Part of a small language model's weights: 4560 steps.
MLP neurons of a small language model. Each row is named by its layer, matrix (gate and up: input weights) and neuron, and shows model dimensions 64-319. Each number is 500 + 40 x the weight over its row's rms, rounded and kept within 0 to 999. Numbers have three digits each. A neuron's up and down rows have the sign that makes its largest values positive.
Before each neuron's rows, "fires in" lists the words (lower case) most often at its 100 highest values on Wikipedia text that the model never trained on.

fires in: "both", "6", "two", "included", "2012"
L2.gate410:480589519501477500391522496492567465394505509553555512474434492507527537516480479476503476441527505509459414513495580519537518535529510431456512507560368524494531535435451530539508512476439471506535463562534453493496420444524512491457519562465527496432518515479391427467510552548512512479498515468472557549489489471537512470508436500429525549519493503476499485446479520504506506593462471506522556494468449490437461469522523592490461481423496468542490473514474458537482490489552474448507524530545498479548560399462552480499425443531543440514584513498484504446468581479503481524482467500516510463477512543422457506483499450476499522537490536553485566531486538503570519480512469515468506538568577528539586493550557487451496501551550438563483493458503506469449467556596485
L2.up410:537497393595503531554415468513539462473504497524468453578581520454489479452501428511526509459499465416462478500504480512554503461487514480508544487524488535428519486486500563524425511470526473520455480603502524459555581463499504432485535518477517484534489492477532460584452509494515429492526438489609527517483693486559487458516446465518515514478427497492509486509472479462516531488483495568594486487531467382494510506516463541567529479493478469438547389518514510522477466450461501469515453439419492526541464457517474540466497525458425400542421509493558510411526491507463475466552462482512490576514459512520503518461516436538491487555503469504477560563451474506533530502496465500549543465495456502442448433506555490455490490514529493505509450518499508521482572557498463

fires in: "series", "role", "films", "find", "episode", "feature"
L2.gate93:506498523541506470471474480436517428458487482516553571456524472482511501477522516495472546512499499471616486492541570482523487441543566479457542457568541472499522464422495533486451582499455521536557441568519520530553503443512476545533488512440553526496545478474541531414526501585521513504497517508446467581463514508491466516521525468497530513550533591438503516483468429516470512529471452543510501501493487539478517543483475483514569537584500548535501519468528496463473499444524468580527537448477484505403480462515538485551483517489410472496451495454536487487556500533449494572469472525552505529436476470469572456535436468443438481478476588547520528468518501518458495546526579543503487455472361433458471457503519494505523465571515480592509479570478560526449512511467501
L2.up93:468474497513520548513487478530474407521461498519446497531479513536521483518551559510562535517568438562436442539459483506568496520477469445506473518535558523550447540464484482565504461485586515505530544502458482512486446516447547546414524501501457460555445480518405468523554530542460485499459534521500533506554536474498466396480487491453499501483493444546503479493474500548491490484478509496584489503469484478439450546471477518495419420437493524386573493532497530556473531573488533469500566477535511578515577538459505516477510394495430480540473470472413509479453553467481494541499519470549512432468516494565485457417503483479464495530514468503495514560510529488526480495498480412456484484484471536470483545531596510545566523540509502589486529512513573431539533496496540

fires in: "it", "there"
L2.gate257:444467503438492531549472484556457426594508439432500557496507529490478502553494598474477514503486478531520481514468374541523565564423425545517455530553462504433429464469548544534481501526539496517439502509508491539426518515459508525511488419514520501436501481491497474477504488484481508516456465487468516448445513460480484486458484390439498436530477534424495553500550432448477522471488516525485453487481492447490479481440499460471432424509531469461562468486520524567515468545473508459495477551571427504425499417479532530567452552493464524566515525538532551538439545562538539436495521497582463512505482489522491484517485533445498516526456419457568485522499467473523516464519544413498458491525496544539518516435472517474439478565482417560429505500513479503499506509540433
L2.up257:513460510441524509521512538514541536496515436434588506485501496521484549523549515522509516512532531562455527449482534517601461522484482458516487531504407502456494465593509563544406442575526493416470492543596416531465501464501488466486537477461504465412476510533472540481493526533500486503470443522541449469560523495514445477529584479464484448488460447472466512538492419462501481559465502461462470510575482492501526449603546494493447504513458518568518490491545495499479464528570541457511517483508448557501496519563539540481479533566479508542478489498513544505487522506493486484479481505555468496543504432476504502538609519445460589529386526442517520557495506526509587465495525535507533491491490528537498509488500484504433477501416454507420451545425451452474503602460467

fires in: "through", "with", "using", "via", "across"
L2.gate326:454481453508505505509521537495491539542477526535490509446432570509555445484510426457438468459419459544393522464535520550532540565517497561530456413515514474450571506537514458479626544436453526523466549545415500541552526490490534542527518561518579502527523523496463440507492521460479502487512550506501497474398478552497533483536557502483499504472602564513468521441487571432562516541497530388420488469533533463507508495511488528498475475478449436547515510509501494525508533489549453468488501517476504487473433558542535507473501493539497438471525481465492476610459468540460525498438487548537540541423516500487511587504556476575474485487476526426530525524581523542523495558498476511522451493531475443492546452534518503521502495438495492514500468457539498474487472518532494
L2.up326:485495504483468529528514508487536474497533548484521503520510487572550429532485510461470468579477580475564462497535510496518488583436494503511509544501522410514569470448518449485522535520479509433466475501477518452490540535441531557506497544530534543467466484470462491547522409497551522475507511574516496492433627479444510495457498523538490511450392514489499501501469494447520544524524562479449466515505479524566546574469444498514477444503389489488532472507503509485482455479499496463526527550513386460478550507482466427509526474456547544533544478514528470471438492482551484482505553473536517488486500516509518522437544440540506468523525541525518498521498492497539478460476492449556530500471485566471484449578572436556490452484535412494490514464492518605495493481580389

fires in: "made", "make", "lived", "housing", "there", "politician"
L2.gate377:521486513563437558518485514464557475496482564463471485481519467553504503524478485505445550418481513535521513437555484483489549474461486556470468476531558485498438477453449540496467448510498442449619467566508473484522451541519544529448518498506499492480464496525516516493490491589527466482438482523416530539477493474525530481447504527510471497537503530633545513441516494476471529482529588515476514485497458441486535470520539543426553491488492490556479508456553444503502429509501486495518571499502495496543514502481619449477523409537600543535401504456585528507558558498475452520491490476473565527519480543480492462526486444531545481500498555484523538517477477503510523482591521458526511478505512434529571404485533454489516447491513493471518485491510551451469498506529550
L2.up377:498506571538538520516541501493527496542486543486541533561478501459513462482525502482492538513491578492446551523483454469469505488485452455574458532511533513527518537504479512452557539441549480548487594519551429503562429541525454521457506436494472488503502529527477528501482478432579444520490535558485523483457540419471500529490510452517616463524478549506433528573491476489588483551509483435463540525476513492503470405406479509533524501473554550556479516468516443515453574591439473473571538546528500531562531564467518617495489516477434456454498592550442520502429493451562529470478492451543444543573514528522571471506454537475445484535538504500566529458481460439500451437489469502488462541561515497474483433508560426535508452512524470547525476518492457460467503489488479

fires in: "do", "does", "play", "far", "followers", "performed"
L2.gate565:481603568563489481461501567497551587471543491554486506506410545475405523439567582591455493494542518499505494479503485488500518512479497531467521546450485515462496425460484559519479485549489490545462516537519452462492514583509455505551532479440506551498447459463503441475504543535490538490503473466486456463464506437538529516486509411571516483414524453476465510510541490493507542516492514518577558568502507463499487458445512536498525485431519571527572602559522464512561473505575485480498550475475448484471492492490543558556455560558535521536448541470503519489483533510566495482563392544552537510498482492512475525438464552588514493478553498531458543401491505516516427471487423506545464476546518519459536468532598469458455490487544411439584468456460575481498542522490554
L2.up565:506563472534497540470492509471552520467540535521493520480448512487509509438510535505501491451483528445557462525588532470447508455414555502474541535544486479498467504427491563554468548469370463536529565545503472488445445533468497478537476453528568492594511484506524545501429500478499533448512511430491460463395553496508508477444401451511472548462486570480534421549526521442540483436461502506486504508428548459519498528602440515477560479472441469516512571483509528533508529485501536489477527457494472462464532479526560530538491479532544499541551556470484544553491553489529500502497491508497470517540496449473493525491524558471558526478518413513535539535440432551496505483538510519445506506516508492446462452474523497518553494540519457420426488551462531497488542498393500

fires in: "at", "after", "by", "when", "following"
L4.gate611:509568438516452521509599520507528487512448462522481524500522527533512490479508487481517517501439554461505534517516492530521512473526486543531506494433476603516506488531561481424533552565465574509523482548488508493599437453573420538346506504498504491462459519542449514526449542528507484475501483510530497475447525500490470496421545450529510519489510450468512500479497512514570474508437513506480465491511473405503449512537467525431496487531488480534437464485499437548409489497510540599466501507444508499481439491469512457467493572513490483553479565505452531497546533449543567481521564561542508574512528616503507508421471512524451559551559523526575485527523517419509439601532464501534453468528555486425473517551515542489447463484545473433492488486533449451524471447544481
L4.up611:475475521483471518502514512394523473499594551470565484582487491545533547468502463489478461489477469498521511533522473518418504520513424478521499555454460542524524468456475450545477463460495477465570473568494391473576476537577459529424565405522515489502473499547520555488563563488531562532511454529554494479469384537545431487495491496478456534548473560533470475472503457466542496583525490507573487508404493500554478471517492582522476474536450527467507496473559529508435562471463542503548505462561437481473554578457555550542466500544487500531524450487471498502514464564468464471573466513478509499498514495558496600528547493437557407586426501475497464486528487522536513488482539530514512519534481529524452483482506515554489462501530457504467523383484532528474514463498444

fires in: "m", "so", "tag"
L4.gate308:518547557535460453476509469501376489506450493582537441497461507488476487482470491456449547454455534544425515516489451585453529483476460517495396552477551483474470433473425502535477502527510546511446451419506476493526472480517497508451514442566496474490480540558628460444530539547444465492559454493519522483521524503466477540448495476495530518510426495558444435450470493554454553424544434566473559549530535527585549431418504499508501457479610494483528484480594535450506474519507498528487540478477509481439588457484517460492492466433495549504427496493472531531523539520489481520520537521524482491420488480465543480471528478471518534603497453518588530535501500543495462435561513497522463584494469542530465507540550525465529512547518459547422430531548477468450542478525526
L4.up308:521500485517470463522595435514501458498532490514493455481533505540450482498517456420570580438540522451468571478432498497448472511491508506489421568516531498497522561544481464482570535523501526565475457488486433517564501496535451486378536493531477446497517507536469454508489474514552455484551524519463495540442446506509542486435546484448450499469500510469485490499483454482451477459427464512463558486503486499468562567499500550543411431531487495577516455516467570546512567512482454502489449580449571517484532444542451511533485567518541537509566495497492497507495575468512493507505504530582559535475502459495478452573475502494489452536416469574457540496463500505517474554486539520454471464542550487452563539448470494425518456574513538526522528493490625525508505412485466

fires in: "was", "be", "been", "to", "being", "is"
L5.gate237:513512465469530421474476515625462527551525517500528477530515543585497545527506552508488502532435540535430458492474515507525448491475469488559501467542542554452477481505457548509469518516558518495419559452398476442499551502515513566524543458540530561405500515444514423521447529518549436467580585454467504509517511503508439499521572551510523530526516491472480518568471553575488483482566563457460410535516451477528472522512496483388463495456445490520505568572496476511470528456563479461520422540476459539449462518502476503523483513493448550508469453552541550528510439526518519541420492467515511545496550476539513547542506519451467505518507428561448496530561531493507537555555528478558502494455477517527495481542510457509533503482541483372480446511434478505400440504408501
L5.up237:539457499646498510503444539549495508502533410459543446563403448494507600505509514512518537530559493461453468532530541505464542518439528455429454499525476482509476463489494476517496534499498451512508519455495462504568483554497552479529511522524492493454555521504435491480526460497569487535503397436510565501473552557480534485512475525518515498433442498408487455534565499548416515504558501533467511456514456490579439480512510411539520536521454507518591585454491490521418562507436497537452468495446474523496550483525430526463435479448484511511534509461407504556571499518516432590468464503495486537493479501453531460480508473455452497573510501543507501516525538437612505460512508531492534477495471528459476486511494421493536557440483481497512494516489571453474487490457499

fires in: "it", "show", "store", "party"
L4.gate420:529558512450508500578512478463517477452465451482481513510462497529564456508498556456524457537500475528551519477539519477528493538488485536499504545503580551483448433517547484503499510517532489551511498488489485482488467503542488544467497475537510480509551462488538529583483463439444535535556573515523573504529586479482548428476525512491482572465523471492440476541494458508504464583456504485449468600547538526513478548504409478447520525487532489458547407517547469425459586564458504507480505523513524521481514460540551455538515527542522531543464483556454494466537556547434510419490531514556513481460508445523484507514474496441518614541490479542450533508496471586531453540557525428483463499510542537533493534592497433509519490513567452476495444535526495548427536457451509
L4.up420:438528494551546481512489513510456519531479499544511572427460489457533436505566540453517520425458524445496494504536515509556470586506514474536491530492489467519474511525507560489529490487563465517535469530526518500447528425502522447607512553498489527498457477560544500488533563502507472535479472491526491504528521516504506515502522444482486519507517551500448469523551449493531516475403426474513540516520487495478479533476478478512428427519496567536513541437460459516499512491519539489515502552538475454574452549468537479531538534427524536520562527440375475540477478516475495559488456609449473520455454506509609488517579584460524535452498552514550561508412433515468552455445516513518470526504401502439438496483520470522503451484505477457476579501478383473475492518581530

fires in: "made", "opened", "released", "making", "launched"
L4.gate489:513443457539541595469446482502482557502444504524572522453510486599476430513477527474526585516548514496462470592458474470437506469486533435482552481501530525430477518499493501520543501514504510554484491520555495480530456477469525545410447519491505533470482500480510491524559450472488458514485545486443514443507498458556482454472495505505502482482430576510451509505533512464484485481551513498560409501437494417519482516486511527464578521487483486481566496534559458492513480472437492505619541481572462557461531516558522492509441524501517537527482525499452483515416492496469526431469493502450471496476470412510588489569442490502559540450481620526570519461502481463536445476587492509428493481496489466520566405514465441478506513500471522476494490488473484449484436515510476
L4.up489:446502449474564594489492474547494505565431499447467481499555508506442453530462531534482507500520578523538527546476415503514564497461463474523542490525582547489389613551497452470513522526478558489417462457467503416542488515527582487481486496469524524485447483474477493431537491537562484560518569438530499490442518448518480476531506485468452490600493484457516510459493509425521494485470533525569506517488526507566509469589503470495528473547509494531473437576525532456437423461468502521499467510514485573501503423480465510460512539524497504536438600474569464535487500537479473476399485584525518511517505422558498472506536527510454486497471524499456513554496543526449523585515461440470427504525548451528522427540435457494558530517520485475484521526476470439480520463491460

fires in: "by"
L2.gate559:453417510496513468528469481395513465529474495482516431511574484505575487442458459473455478454491493521532492527546504506468481539467572494470487513448520524480434523517555508488533409508483510434505466545489515470581472548477417507552532527501611478562462516464488532487530484560453491497455463558536527463481539579524521444475473425505459431534560447467416560524453536487493473468488530491540501506503505491471497552570542487524524465590473458536588538483561529545522518464477532459472527530523490482486478464450510439479474464628538450572494475474548550485502460467541428485492494489512532527473532504506488411444501562508458463519483545464438479479509429485499461497533519573515488535518525479591478480545544478556489461479510463468485430472478466508537450444510526
L2.up559:464541455525497495487567432473522511525502526446510511505534405561528527538521441529519515527477441503581542467540471501422467539542503494407554541411450444510409522540459485523510502502441550504504551554477479550541495538484503523509531488481484441508523518540483515459525467565522527470494409565532501411453497572533516491500465452487489469515421449505531440542502425496501518457422494491542478453406522488457503516599458557488475449526448520455567510512498418443540524470528488472500493568542449508392548544489521454476495556532455497456508499483477538568484446522457459461469471531526495588530533500591441471489627519553522482528458522510519446501514506470460558522546488510546484538522484502498425486553535520487524452510523476510489440503500533512500551491489525

fires in: "made", "only", "make", "making", "mainly"
L4.gate569:549493533505503516476479522486464481495436554505500531401609548486488480563485547523517528512470533497463483622509415521531504515445514470472512440570530450574437610450557479474517549493490496545480424485477462536491468504524556453509458571447445457533521507539490560462487498549490471524516500492453467514506492501495477490500532460482501469554445519498486561434517469501497454436528627511527493495472499461463533542493493511505497417549484432613463542506536458495517439535447514476528469465501500509519488456495445459475553471545495515537514539521530502500531517480474505473427515543513565501509473566487599446491496478575505595571532540513535518595517500478499493439518523426500460495476439432475549409535532460476474535437550481540471501525535453431546509476483516
L4.up569:507461494482481507489527446524479444506489471437435650507509544485374542519474511441576520526470548512411514523420459526495410489446533501555477519558500551581533606540528516533526519498562584479435520538470464481500441492505522566494445550532513485514509579490432445511530480470460480486485480556498456539485409460516481413535513517465548468514452467413526575456480444534488519450476538511505492487422565538497523518504492519489495489472517518486481505525501513558469529481515454478500521525502494499482528459491435489510456503464465491473502522494502494489472588580426526495486546505526523495467458570508504530534462539504546455522474455466465454554496477470483468492526463446504520542505511456517538420458472535456457493586468474427501507443517557523543554467519429

fires in: "in", "terminus", "national", "district", "term"
L5.gate102:428544447466590540508517514541527578444463481489540502492518502467522499528523490495432496542583542486513476500527543502537502486505518506440526532469511494531519542483494550507479581558461457399488570466545549507472576526528521487528544500480520560415454557463492520507540508445440489546514475479492501538440538432505521460524511407477461447501498502518428501552469502572492496498418502454534515481539465435480541518457562479448467445590413446513531565460543506480503478508504495530471549501485453556522493464569485489508550551503511465529576492515508537521471512467530527628464530465454494536538501563482571497438481459523495560574503489502496497508522569480512486538509485543500371529512521514486517431489463489502523563533495457489429537489469528512465462516487539
L5.up102:599528474540515522533589496492533546520547500483528542508510515487444512517488439466509502505537546544497500475492436489513526539399479472470528535481479413546507466483525517515524505493614483471473495487466588511514584488519514474402448547481579469499440430457392510467517492456453563534545504483516508567477538425486501552513533507480499475547429548476448535540503511591515499455467507429543522513502530475494431504510526494481548544558444521530560547470497551438512508468550472473498525527500533492478537503480472449489469550471479442480487522475463494474481497462493505499456550527490511486434518652452417502503501483513528495533507506479502459597513521546541519506487465570598574451554438504456482490495348460541492515485450483545498507555519564454494521431448520

fires in: "on", "aberdeenshire", "absolute", "abbot"
L4.gate216:524577562519475516477537514519523504568486551458475499425432529534532507506520513578480403523480539479529516514489554503514569501450509583443504458448526449495524462555510537517503579527485479429438459489474487436473477546520526541439506618485498448498483473467466576469490519588494533520524496496479507454499470572484475496529590484467553505517530512501499511443515490541502478518464476473511523507533477497517485504452470596379511528481463515479505475490495536471515413473491512484635473584492485530467520544519491501390540538455507531492513449477487525464429398534492500501423526534491544499481478514531530533461494491535493422494501451473569513458471520525431537482496481421476524475467481581513476539512477533516449413497500468451535461510443475469508465517400531
L4.up216:529447510514476476450570562502502574496410490463548489528478525504536509508568543553519463458494543411539445516493574546527479512503544492495475396486496441481525534522470529429506497537448532513537418464508573521467370523531569561475513512485484446493516518458449577471444574563475468471533545512444532492489524454550507476512474544516515529511509503499486540476481502509509443474485481494506553528518459481481446479510497528475482512509443487519449428491478491397539439505404509463573454537541497461543535552474472570443528589462476481435489479522496506456490469564520486468509507536436520486503523415488503487479499449534509549579460493512557473431458484490457507431568585478491487482479507512477469531597459481471449459439517461533516489461499511497567486506515522

fires in: "new", "on", "fifteen"
L2.gate289:436534551478470500550516487534569423433514518464585504449490416505578529558458465510466484548514441481487571457460556472532513444541519512521456434473517447512540505565516478476519532526523414547488462466483492469452538501487518487490451523562460510433474437511564531484524448517452498469487480514565425534552492609466480430475474543526487520468534432536543536493530448528557413488548532491419527520413526520490501482529524601472528554557481549490541514527486528480477442531459491490567503574483386523467409498443479517437507545490503460495505526500459469531464476439489447498427540530467486526526490486480455557399450533501502512553493478537480548446527479501456485508532413471433487519485585524501459517507528488494553537484515537504486528520471514441572485498519522
L2.up289:532520438472562471514501474566494538565505491392491463516424468474437503574552484460575441459533498475517493529518470552504527483504493496478543488515534542496509496537520539519550587602554493528407489485429531470485514491497530472534471485483506494489465410502548467516480553498509544491523508545556436432511402549553496506470531540502481540477489461522541440478495456562515486517527471529494460484498487473445528483467501542461491503493474495550497529457494532566416494521482565527476438555515488539444510551529409509492435512492505461523492544480411457474465511416497511490464483500522570574542520506543418522507519533490540514458474469550487515468515488528396499513598478542488502495498571508517488570567465501530459508578494515487517514517496500459596500483437551

fires in: "after", "while", "began", "started"
L4.gate169:533527451523563515513546523503461548543508520487505452555498532550506533530499463514431566486534598513453502501438453537435466513501533558497488521495535481516544527499539475494495486553514483580487498555489492491517426506516515564520499495501485479567429517502510491522484521512541485508505435557553453477450488536515476401552489405388520456486524484522421492419563526499502471505523475504531470541512501566550520493534527533475437478491475506453438503557535459561569531508549566496526498491433459488515486510517456471540462518529487525516490556472539517529441549498517468482469487492473491531470437536457495507492543554470466508559506443533551562458522481508430472448503465520534389496489492570492485451560456523457434531502577422476552475523486437527437398507458461
L4.up169:474536453494532589506486513454486490513517531499476527543482464514527436532531460416467554477480571486521529513501504481426516485460526472495526511472533502466518569469565458490414455558514565572542532579467478466532451486541564577484527495484510516567452500488445502525481479530523464486524454534536474491403546491500487422502463457434563553467502525479460528460519471497513416583562503518515520534461486604509484510563551495416414493528461511482490433469565482504486382463616508550519542476493513539522536469460492450521478620519529584518500542430511532537523548404594441439471516521523445572473489483454473526436579479504513529498440507471469545418527479510414518493538477535499520497501473486488501430512437495483491477533493469479576469513449461476461533538505477

fires in: "being", "into", "using", "becoming", "through", "leporello"
L2.gate80:431412511561496533500456516503469497455586451580588529498472530423490514494477519527418506535499506502498513474519529550438574477457485567451507470563565451506485489473520535484486499447541518522465552494473505446425480517467445489571482515549523484544477527497471465533448450519447497448494525465464528463458514496545507511497472466514433452445512489533523474450518479455535517437547515497493474547506515426572469475480469543464461469482442467490508450540587455519518511501536499521526540468478452463463492519575555519453467557521532509488546475488441569479524488572506462514501567501506605532437403458483500496455564552433501445547523572457585546564496521542529496511478432605568505489467460532503530510536479440488544580569513469522496565420493515468496443588521501
L2.up80:510483485475486524414546534528547497532418503461451498442459479523472481488512529542465406533492540491484530451463561575556498461519515525532433519594537464517507530552542483429588519527469504458449518567451456494518482602511440549465510463467536414460458585518499474514512491490574446458489473499424526472450447492474543497545466491463521470435531579531481545524441523528505504489534483479489564535432600503570574514496436484427496553505446508481513500462514503507462491528510515478500449561467460490586567526525419538596466481557553484483545484488443468502481473533550583493505556451471504504530502512515474558501547496562516505450536516438483457491462507519476491491515546498499513474511486558592568555526523486547456485440604508536533549507550476456494503468461443

fires in: "series", "noted", "episode", "season", "had", "milwaukee"
L2.gate87:517500562505544563489562519477500538483555457505544499528492529524502505434510493520524533444461472444517464459526581551514531476520583491422547529499566440523524542424469513483446453486457442454474510466471466404443481464531476398464558480434512487472497542494435527530506560577503550500448514432462516522493529499487530479479447450561525523419506519508475538475536485505527479497498505530523574484508498517481498504484500528507525520495548472499425508576489511465547513491556459506470456472522538487548462515427553521539455503500557522612487526491479526553510535456397464509490463529526504500530479532529470500468530532488562594506439512488447492367546465482508510525518525611553482438474451511441532499523500487498462526528491498450497506490493457466443562415619450
L2.up87:493567573474572526426551446535505415457470483506571523579493483465499520442446470544589498506500549481491487462433415508528510485483559499503492486579539485524453497452497528489537470425437454487498521541458493488476520519459540512475468535523456508471477499503432479560480463529478542525416539533475535480488510503556540474523546442422509494556460557490532469479492539506461452488404501469541501467492518482486499559542450493532454583514533467484574523467581477490438492472479508519487461536441534624473499505536512502476477539533414457522511570490487485574503568501460464488563501522450567482473442510512530488481481491554507526487579531475521422561544507537445442438494509500509507452507480539513499512525526545507496549530472502523495443496497459448449514457510552

fires in: "be", "oz", "oak"
L4.gate370:504524441474476487516486585472464429510483498532512447465484591526499567505579528444510454517479511501523551470508505493574497584523477472515527461550460581495492424490462475471462464523477526568550558499460493508520544560509522497496538519483496408428553553435557493536517428458437472499556514495510435431470557480478504569456486434531535493470523523590526527504526449470534495528473527551523531486561497461544506508512538451438558467483539467459559476550541507496479521530463424463566518486550456461518568524501491566445562487561476507472499482449588482486551483522441460444506490462486591519469513516545515515472544509518542440542512507440508521531499529462499502448489554411498508530564497493562531517545398497478452485554479512483556545469518547517489526491463547
L4.up370:475440562452502463450566535530526472488520505519448488497453529529443567411511493466492425449496551459519474489512542469499521499459486483485500520568464504561532529491519492429510464525515461514484507507522508540564494500555463481543495538538504505481539563544522456537570414534542452538507432502501529554513508495547536553426512467490489495471409481520450520506574512480423505464524525490524486521478525490519480472547420547446527555534521428496493581593496453488611488445469426492475436524465520514518540469461493507456573525512571484488569536521432496536572463438453507568435533472478504495484444503472468528470479492557508404557485429526437519449561421540543490447474481452493449480583464481492465529511471457470534520527457450541455513495467492507497461450514567

fires in: "later", "following", "there", "announced", "involved"
L4.gate462:462469554510545448507433532573532507530542511445450469488517502534577484549497542431480549609527498514487502497531499509523521493496545528466457510560451514477460508563527542479496485500444535519511518534499467463487541567490457471437457459529548479489483544491525547619475472508530447483504479470451557495484499463490455523540522557514517485480488565519517582409504474514504484596567555560476482506452505507546474519577439491534459505507453508529523500523465451471470480473483561483492473500485448498457510487497466569550471569533507500558499563471557544499494491535556509496492478482519493496495515467469406543487498563497460437542440521500500436466544508476459520499522501451497492434522480558454518546588498502491436517513518435515551485440498519461509559578503451
L4.up462:533435480546414490450569459515510493512479495484496542516551439507543478461514528490541554505535549540386503500510485496538500464571496522468588509509487448498501530541494452523530537486504420510476522468469481508504454560510501578474521490504479479488529510522484571545418492485532515516533522497446489494568492498506432501537531462505448554511527483514486573589544493535541495475476552532460514517546423485504533555460497531458556507464564434559501550475534515550500495491472550432409514558484486496505429514523565500424516498482447483527430488538485502497514545482573509507473500571513523514507563575492532534589581488447528525482479474601487444544534562557453494478501562474500511470494462497451536444504467555493487477461557498491408490485587477496534493452389549

fires in: "be"
L2.gate522:495546517485542539496515635566443498484433539480450523489430517420546555490488585572459455445451476541488449531496476548534473508564492557433536498585484498536465487506481502499481482453540499493493535525524554502498470489512526429463564500525565464565508465475574502423501490533478511535494457545500482549512478516512486565485514519471512466506507521491473473518428457575484462518557460590486534534513489502568530472536525520503429476524468475447462545487548472536598543491522493510525550501461540464540509514455513468494482478530471490482521504564581439548563505488406448470444356544535539520492459501538506505500489516531510449492538661570488479505463491504442481538482512462533460456418507551532588441496504489512492542471526472551510489453502491509477516543488517
L2.up522:403531506526537464540516529474496453512464500564466500482542551482442547564574472510461538497459436435521527509512462542493485503454508506461515519491493514532454497537497491555450570524515501574467458551485480468509425496448503506529483576512520513454498556535488506508496499483537468532513531512474509460534477450507489561435550491454494448490562466428541512492533461567460518391527524550531502471547397481469502468538536456449441418500444479569468506475506520485603504528446488532506475523520452490451595586494495465560489496454559563517504496501448551541529508463440528466527533535483449452489407479532502515462454475432552526509499469458446579445462476385561432509495518529535488550508508562531520504482555411496527448534494466408519462508492485513508453525526531

fires in: "for", "born", "housing", "politician", "school", "living"
L5.gate460:483472438502493518572454550527513458541520542617492533452469512573423447508478416498505504531562578508468562471486456488427459434459527489449495515547550513498518510474518517442489530508550488562506532574475480476513445496506484533437482497554504525518458484489492586460587505493514537533480572503478533490534405581529497515511474413471436481544488493429535476581584532521482476514463541510465547484473480541532456531481529524548501484504521490463517505528505447519472530536522476516579499538487457488480516468552481541535484503555554454521513470518500529561496560496546483522415461418469497546519547524472495472514490517473525531546515516525572504475564437486479459469578520482560423466555488408498480496557507555555488495430507507538510560513481489548525405509517542
L5.up460:502531473499514528577502605489478524495516512490494490573557460569509473495516479514518536482531515525446518464494485527511457517460540440508482466481517438501504484493600509544456506469544516551499499421441543524507505550502490556465473488541508559480498533520471494566547501484447556522482497519511577462427474484506530456498477421481532460557472468405535503549479531601561463550501501500496610485520424425532493455528517426501510551538476517549405568512456430547508459524522549553475502485522441513537578462525448549478535532494505437514484542531527447521470486547549497452453588431508445510547482572470471515552500480499484536508518519539536472450513481443486417486499451470545508524478490506481469444510498473516500496437424461531476539505595548510447518498454499

fires in: "in", "tag", "version"
L5.gate48:479494502565429521479547474484487494553503494553411514451514509485450468445531535443542468503534512569506535413530494540483522548459471495536549524441550457464478508441560526522526469467471448487555491449533562470474493563504537481488459536534536446461507564482458505462493510468428558513479459592517495495438555470514502549493493431494469487470509505612500504470542506472488481579542499410537500516464595536456513531439501555459527430595470495514552432464517568548489506478520570557520548491462463495542530529528487519545547525407514483508567448537441517510453471488491499432519532506510480440468544457460577498457473459546521540457519513458510473531499416438544522515527544492513426536540535550502524522493541507485501543525504493476479519510575488498503406548510544
L5.up48:480476474458507490565557535588536507439445452544473565515499475494507545483498544477501600524518364467523533453499492551487494533407448517543534530470516544493524464426588482576563428535428464452449500616452594529467506484528468448538525521519502551552464540500497535516505563554465514439497474504465473481498467543546457498483519480491463479496509449537451525493474543577439456533490453478511484548429559505508525499521504529553417462503428488442554438406516528505527499494592492486589479477581507592521564485521479491491495519550530457466537509530513471529522499477435501513513451531576494452486492491501498526497503567487520511368506588502485479551438459473450497528509470477512478487470545502482448507525453442490492543499504432465541525529465495525528496470428478

fires in: "high", "total", "average", "low", "increase", "highest"
L2.gate618:535468446540504534485485527502483518562500546611524415490576501454451475385578596513547519503588513528453546406483435510508505507445462527404537509472416517476464536477490527459468505498496519516479509489440484483512488562529472504482525472488475493445556553482473497524589548556508490485500499506477601500500517433463458504475572522517504441533486482490485551501537603582467446533586527469537528543498549508515497522434553524546490503438521505513440458490527415452522482537540484472447527480554407543447534562514506535508440522549497491504516506480448553471471481518514541535481430493530531466479491517528496503512453481459482453569483472516438480501607480482594483455526541514522502505567472589543559450531534503478504509499507491475537553435494510449457460539527462
L2.up618:514510586501410519505549429526520528468468451557459514484512459532469538503517435576473509532439444491436425478419526513512501526487476496531582466454486461507477421480462512491434452549471471443502555466499494525475473473533478501597556538461471478491448553464463472487467487537529507411486427534466533482475571487536463510513526476502499405552558426496449521461514568501451462524507486483501485528453483548505521627472526508480471527527476487433423510501576469529490561543547505507491583465570530530433562530557484465476439492520490522440468460466454519559455496563460405480522425465539561489455477542563533561507443519517481478449496516523445458527492530560495480515461482488565519506422502532518492391477496506482456471493448496424527527477527538499491520412467530